config.yaml
num_hidden_layers: 16
hidden_size: 448
head_dim: 64
vocab_size: 12121
norm_eps: 1e-05
positions: "rope"
rope_theta: 10000.0
rope_fraction: 1.0
attn_scale: 0.125
parallel_block: false
optimizer: "muon"
lr_mult_down: 3.0
beta1: 0.9
decay_shape: "linear"
train_tokens: 355500000
MLP neurons of a small language model. Each row is named by its layer, matrix (gate and up: input weights; down: output weights) and neuron, and shows model dimensions 149-276. Each number is 128 + 32 x the weight over its row's rms, rounded and kept within 0 to 255. Numbers have three digits each. A neuron's up and down rows have the sign that makes its largest values positive.
A block is one neuron, or neurons of one layer that tend to fire together. After each block is what it responds to, as a language model described it from the Wikipedia text at the highest values.

L11.gate85:096112084152189155130105130131104116124114131128068073122136108192094113098101078185115134150141084132172187128106151211119199198132149086107081094128106137155182084125084150155163100120082074117124167087126109132092140152147140163176114106134153078114137160090155117171186119163164104101213061137138109083111129142167125164137184109096115184081196150153138126120134127113121160128177
L11.up85:167143146124173125094148127156100133057062207132110056172118125119126175162138152044120105123160095160117187191158082150125122086155075088125164178159126168132159165184122127114146115120121080148118117115115114108126178182079181158114096168090162083161047127142156145141123123094154078138126175115144159104151119140141082137140095161095092162112171141167160096136149101105095138138118
L11.down85:099111098108130187119177109105118139114123100101114002097113072144121093140190144173079116129171073167071126175153089125162126089179146130116104056160141186114104145165130149081177152146099145094146162186110131191093155151131136120170120190093156108134144177197157191124107162135149080149161153083143094142116157129147119122172102126135118131129140160102106122168144125099128101151123
L11.gate367:174143113082139178142092111157128098132146135087133116096115129112100099085189113159124085117138113114154148145119107144122164130132125119134164152157123183157177169104042184053105145137079109105118161146151130089139058137168065177101131146178150102142122141113112130130116160174123119090160150069134170183152074098121154117111091127135110122102114173087140200119143103071093172103137
L11.up367:149163073148126122127160112114156131078132112099113112109109094123174131087170090151151136095143198126104132112138125141108169128144140194060124156103154140118100116129144101125119171157162131148149144183121159126129171159103136203132091166129079093122175105124107065141110166141131107160117127062156100121062152134158163185174104159161115131155107131156166148110148090067150153149100
L11.down367:147134093129144178104088091128159095177051111118144097121132169140129114222174176164127135113140145131075086219056125117120076145118142110159098116125154098147139142099086174162077111127092164138107132145135144108106111035117059085124095118143119135132112138129132090160126154135067137120138132172058123144127173121103166040075143127169152136103120121095103113086163136114103093156097
L11.gate1024:084141094150146141141111112150130126157133123119111101122116087074170053081127129151120134110126151088165160123107072074121097164165150159127158115132130127083073140093128135142070137138167095077130107140109108134112143123090054114172137121118112114076142173106175148164135128117126176151168132131182123132171119145082094114130180155167116132124116124140122161111117091109113137170161
L11.up1024:069152084176113055111136161171122136086146086127143097135169160136166077162143182095099093092140123127146146077147089162107140185167142079100108112122142164150140134165146154144147147143155158111142183137071111142126143189105163148122141062178154196164098146155151089198037109128092146156090081138054185104169141141115144164126130080121146074164140131123103131099089123174104134151145
L11.down1024:141176131123110095133171113146052133169149110136200091152148141175132116093100120127086210150136198147108175158082167167136095107169138151134167104099134162156198112140200104119179084116103144150104149146104089087099117173149087126108084107096117094129143167166105182175089109095092085118155050114104166085166117125112114189107135094093159170141120156172120116174153073122133135102082
L11.gate1060:111131098124228087184106142053116118184103040049190069135155103162120138167069136089129133147138142071154100101111148074151122107080137095128152159144148119093153108116128184118096113124188094148187178093092111134102161141139156108104075121067115122085162111147171097073073081095118104094081118053117077149140164093103125122153149065145134117155068159134118128077126162121085111180124
L11.up1060:152135111146159112097128122139109139098192091135153133133184096110139128090230175145133156168110153178149108082161168109139155093087080143060143165116160112134127120122106104180112173173122055130109104078152163078120117102144125134101150114132121126172092131169135071149129186132193171115142183101156093066148143188162106125067159131126146122119135144105135064163098094123152107104136
L11.down1060:188118140137162154131130101223118134119182110126069107155124104059119144092102132090133182163186127111095133133074061107145125123153096088066120128086091100061112167093139175124132122186182117109167123129119199183149170116120181180102098127110118177209152159101104119145102174122161150168142156106126164133085157106108083155150137169133097148054123140133144130179129157134138169092109
Species-description function words

L12.gate331:109106080144115144117124111166138113119181157153125064134116108115145145089139177130131110105131156117134130088190194125096143062102131128073102139103188106153120157105178098094153075125142151125075096088106115113190117152153056115143160166139118160111118135155107129134119160198064215137097113083134162111154177184129097138072163155216107105123128088144098147141123076104127146102133
L12.up331:157118112207118155108160106131140110136076134101125221165156174118095102111135152106172112129073127101106192141155149185147102121110101125093110140118167155098146138156136067131100129119137094175122201161108125139174117109133147134077136072157118145203111101123085112120145123161144116135132049126162147161142133147150168134116111096116171151147096076171130143116103199103129126117118
L12.down331:144185148120142175100156079141148140115096099148116115136152171066150097133150113083131075142177158133165128080128141155079126138081090120187076125167144060120131163129130125121072069145091110099094126131120137146075051102158090135174125114184122149110096168118083134120110184183151122137080122148196170125109154177155107097102167165130183122134122067136103119149120204168140109148157
Wikipedia table row boundaries

L4.gate25:106204138135124178174047145127187079135082078143173139146146163158071127170107148213144095162096144113104090130104170097130086163107115129149114218037143126068111096113102190145225175135100155106152115115124144134167124069111108120163122146144132158165213116102082135094101129157117171145165134098114084171137082082145131125158154096124124110125108132127109152107107158189067116128122
L4.up25:192156160079189147107134139182115119136128071093153143157131152106066099150120163133111108130118149100087083131151107072116107130113154125135134148129130146137057132142111135153172111098152212132151104142135141126189125130124099112163107160174167150192139086069165175098154099196075189137130129135137144087104139119136141146145138148112165128122118085154161135103124130166108168089152
L4.down25:123157165103168175089123150130124143148162121156070151143079178113081152165139138075120133104118139032157105057148105081179014111145144131179097192128106113169111106130161143137105102066098163139153114120130149175128132158143134116164099115132138090119109114093141159059090137115126150166126096187145110082078088160109096101067105162088108184110104135077107073106059155133107125108062
L4.gate404:132106067123167167153145126153128118140095157162117125145118163144153178122121128121147117124116130167134086221139151137074126139171107114144131123140092098130084108115141066168074174071114066132105103145079105132164165090115077120155094115171107124175117147135159070170131108124105137141103150056118116144113120128152161045052148123127143108096114091161136123127179128054099120097113
L4.up404:153120116143148129138085095060132142181114151098067106092099103115162135127096072193173124139171146127168061159065137150084143161149160145215129122108106104116044071091169057111060173138074075154135130128082150123124148127163164107194072141194181165174101141190111156173099132162088129123111157099139072122116103134114183125115128126125196111122126101114141133112169104114126149141148
L4.down404:135157175199054127190092182132120124126111193098165093078103121146111143150115092177186069115213116110142096138099141144156084173124194114130142138080133146053091113096135106092127089128126115133108084137149104135137179090139095105097105102166134101176088088173106114106147098155122157120114145137118106095131091120168144125143091154168142089079130162132148110102155123068106135098085
L4.gate500:151169168132148141080144147062143158108141116091142076149204172117108196149187093115195113104100137140104154115118176130131125096176100130189124188166128046102147111093110087129117171089136167137145176098051141145136141115136136074135160143182134157113144157132150116168084134144123119144126106116131114189087103165125086061188117081136074164103208084105104192114131143149062119122140
L4.up500:114154189101168147054134204141141064120113066121136115137171115141138169154139142160167109091089135099116125138044121111106075111229147077163120151157083195177146143136192109096153143124161092173204113094092063103076120102125117115130172103201096148153107102158183137128098134136126087157124110121159117136096181138113107110125152087097110134186138088110094099115100130175136108117112
L4.down500:117142185168156131161138138153114086134101159161183170175131137110103149120079070146104067095192169104139092139092081156139140168189140107138134152098126154142091162117143157153163153078153141123147145052122169149113111137146105071134136101164114077085102153100166127111180187147134082094136092071138166108097158122087114103098086107116159126116066127109141097143132181097149106145178
L4.gate1186:083139105110138195132073166106059087115174056100157137129164102163128136139112017152119115154102149124095149136112140127120125179116120068109183157118106092109159101137098114105186102119151153126144154176050067141159128122041088110148142165127154152083100149146141094074104167138045069170156148112141129205108170154118079114165153149134124112105120106155125128158131191134101151160175
L4.up1186:115099135143132101102071155135130121052192122127154129101125080130159132097145097148164131092125134148041123109123114111150133130079150053100122119112137160165176107144135147162142145156141150103127102117145118162129125153151132080092148184139103142101106051137092071059119112182099113088109072093103092117105167111136090163136068142145139154167169061142126131099185121109114123125142
L4.down1186:119192086153140117125163137119139102100151088102127172088099118144136151122088128212153173143126160121110127116129139090103096152107149101124156140153123124137166152117130206150108171109107188094092151117145103144177124087048118107173098189151115096091081098097100114123104121157085083097136084140109116118159174149110092191102147147141073123140113114193180147166132124115128109165108
Structured-field item terminators

L4.gate406:194201178126122142167176175111180130085105106175122115090167087114122136136098133090128148128111123174131114112112146124098127139107155049144093070120130174134108179143135153085220216137145165076167163142080180133124177135101088103165171144142056136152106175075164127133101158117118130117147109182116109138083119183108053112136140142134161116137129137167154069104129180113206076135141
L4.up406:165155117136099156126128162121161140088055133066175163148125151180094099164095205142163137071124150159167142111072092115104112126140150181156128113156153139090111230127112133077145166165195104120156139109144128173115144079187121139173196141116111068148160161141208125109157120118065132139138123141154140091097109165092104088241114108174138111129109165123168129170126119050237129179150
L4.down406:170137149155122138117155096092122205070149128087152116142142181211083156137091128138135137152126120161209111084137132123108112084144141119156140138140072158132116180115132141095168101162139087140130189116085129151073128124194118075121101088145101124103141154158143105104140116135086131133195123174207130048162115158083139075142180108106125096118128109144160152159113161087121115179190
L4.gate411:169115112040150154158097145120088081101133143149090110081144164134115096174114124140124155135137105079108094101122142107116108140163170071171082141155127152139144135132104089153149147161072103105126127098088107148144198138143107116167140123194108173088131115073147160130127200155202129097167131092135141161123058101096060105070130121131073152224162102127139123134089089112164088126121
L4.up411:124084137147076112089147111085058110204122154147065092111124147110163124086066213116125102080084134169116150130187139091092166143124166197172150132165093109111105167162086127121120119122149078111113117198112188156165119102096116038141155118132124119126127107159107164184131099162179128134102123108083121082087199190132094092154082135109123133082109092125161144140188133083122155091101
L4.down411:154120158147109144105086063123155124092110123139165101116099165092123084157129142078125147087175155091129087084162111119121121093114118091142136126139175190134133144138208083082140126168119159145167083112125100114099177078141132093152138170117097152068139154146127126117128144139097116109150128062179131082078081162118139166162181135138124145094090158143122119134110112105135122075089
L4.gate560:201087112135170221152131137107091143192119155114131074131111148091156153139109127049126095111136114095066086163041160166144159171144138178119171122179135168108097131105118101088169111149148135108118197064135129163121136093104102124125143119188150132138106147140102122135077130089114123171143143096158154122096147111108146082118135117074090106106153145110136152133149147132167127147114
L4.up560:139068098144123154200153182185122082139086133192166208151112136156185116093116153064117164145118168086106153097125086123146049087078151157193186118082140167177159181104147110109156111175168183133093192095134162120144120142104095086139146098128126119152122168125095140158045109149123104124104156098134149162144148141137119144048095188112118144129056116154148099164095139133085116123071
L4.down560:130107157104113114155142160134087109140157123152168145050117140144172155147071159094143172093099101139145104115112125162096118086103140185163142032135175175157187150167121143126169209170167085098155159168120132152162107081154069141160153172158128199140124143159099120162106129097085072039123151143129153076164211145138129144091168134095160141078110134102164157088130140124154142180147
L4.gate848:086137115096140110161138115080107137116064124124186156131106212122125109085167052063095083119143078129145144102097128145137152108140165122172095091114162133165051135121145079126081119177132162115138171110114113078109111140140156068128162117126133123121180079155091207156163131132162064126094166133167107132142139088097108156169111141123209097091132141069106086119107142163128171084122
L4.up848:149102100152118107145088185151099175129105096121156048119082086115085116073123111140098140105121130132132116098173131162162139098107122164130113157169136161066127113141089149100156121129125112158142083127122204141083146155181172101194106140144131140154120134147150141128137094123144089105068133181217139152152170094158083126090189150140137108083133161101079173112090093124112102098138
L4.down848:149127148153142165142090127151144110077168080089159115130107207104160150125140108158131143132167077184137132170155138130168124154101152138159101146135182215104107140130162129139151101168128126064202082125195140129113126127160060177103115082075135148155175196137127106165126128105102117071109182074140111130206062130155138116063183126152119057166134131082153113140076113123134136150177
Word-start "rem" piece

L11.gate96:121080025155119117082150107136103141132054155096147120176128165086098079123107119193158116154114178150092184171125141128133128122082163095136107122169145150101125096144054130155079148093220162114079121138121098130060114157082131131159130175123088145113157189093151144124173106066108128116146144116120118041092077111076054126155102133183127103087100057125112103166104140080180083107096
L11.up96:135127082188106163154093121151090083135133160148111107167134149163139133054117086131055094082183108144110126122119137115154106114128172094081155145124183100208162155166158210136063139149169145134183112109150153146155076144132084132145143098138162186166190162074149153124113108130100026129127194121146132073110124148125125145177081132116125105095166109122130160139186141072117053113161
L11.down96:112096089109128122134121129039151111072129144118131092114138133146141124067085169176112078091165127180134128166099127032145122115129077073119101115159191138098107121192140115174090144126134147128053089072128129141122189071117158154115101158142105176143155191105108168141131178143106106131115064038067106106146056112149135150117144111099142153154176136138109121186192119144152098175090
L11.gate260:088104068112129151131139115124114114107140135152173088077136092095135111105064102120103151133138159158127132123176132140104066145094095126127121081116117155129167121155098110069151115183163094108104085085157068179102197117121120129170079132158147106127165150100150090123104176120119132088109141119155112139115139182052174151132134132150092131119101142116111091136114137071151103171159
L11.up260:097162150098180129146166123128110133145151161114088099103094098143102175158120157184089062111152165113113086124116164110088131157125123120135150138158165149143095169142192093127096064169169147120093071101157144119142127088116112204128109138142155127146062189131103072122143125124115122115143143042139103140187171128153144111100088106163176144116095120097111129153175166106131125142153
L11.down260:159153064107043135184119051165081159122075139142041141107096081122155148164155110170109132099127136096093150163122128140149074140107136091104119180085167147137151151106150098120087106169121155073193106124153161102163169140125122154164133118084140153107125121110134194080145087106097117057083107107065161126120135115188124137130169107115159121070056125069137128155186131145135091173052
L11.gate1029:148142149126143161130153132125123122108139124150110138151111097145125100107101110152200145139186097122110169101157088134110092165129196140125182104114124130136107117121137173122138176107153173087149134160109132119149114108092078131095155181172146060122138109150074166134129136141128106119135084100113122152130127112111139141089111148115184106083162126078130103165121169108181166121176
L11.up1029:124162142093159180148113088127171078149135142088154151075092089112129167124135133171159128110128096095079184110125144144180081126135133176123135098140151191201088159128111153148158133137156143109093126151109112127178082164132178104112157119101133075080111098125084151171144113143122146147134078178131168153120098146056114108090094139161125091131178106137186144166115122124133104153155
L11.down1029:114164092098145119074139099160154095098160135176155125100122091175118093086118068141098153153100029155096191106097124137048142099112167128144156131145081081063125073091171140124149142103109119125171101114109154167150111143129068105148117116095107184102155187115113120159141149082078101159128082132114099142110162095167119101118111159141113100066203104143153114141118202099138173141111
L11.gate1034:148112107144135126142076126083159118165142087145126175129090116135154117154073101139124126111147077139122163132098123068138140140119115070158154087104127146138131080081091138118129083177118136161082155097135141103132170099077083127089134185207172152060127165082117085117140168167070123113133118141073158092113117108145116105111164136167117122126152135061112197099181160076157122089161
L11.up1034:154165134065156142083180139187166117114104112170119123144115072116094173097130160151101106070169068122097063113132086109130120133151212146164187137094128130153093173069161151083178205121130171118089171061158173166111143108144132098146159132123152128201089144115110124099106123128192123104103131173129141134170115029122111132142137157145108118124116149121068170124082140140172132139125
L11.down1034:122115150126143104109133096049117133147098110163123107147123121144129087071160125184132114115072020132152103133090106118161151103120184161168127118156168196125127066081180132117195217179056140148120168131118158123129136145162123085085168163183143098140177110112103169186158151129182140179096171168138058160107053116110139164120145103115116104114146136163113123138078087116155068128142
Word-initial R/r pieces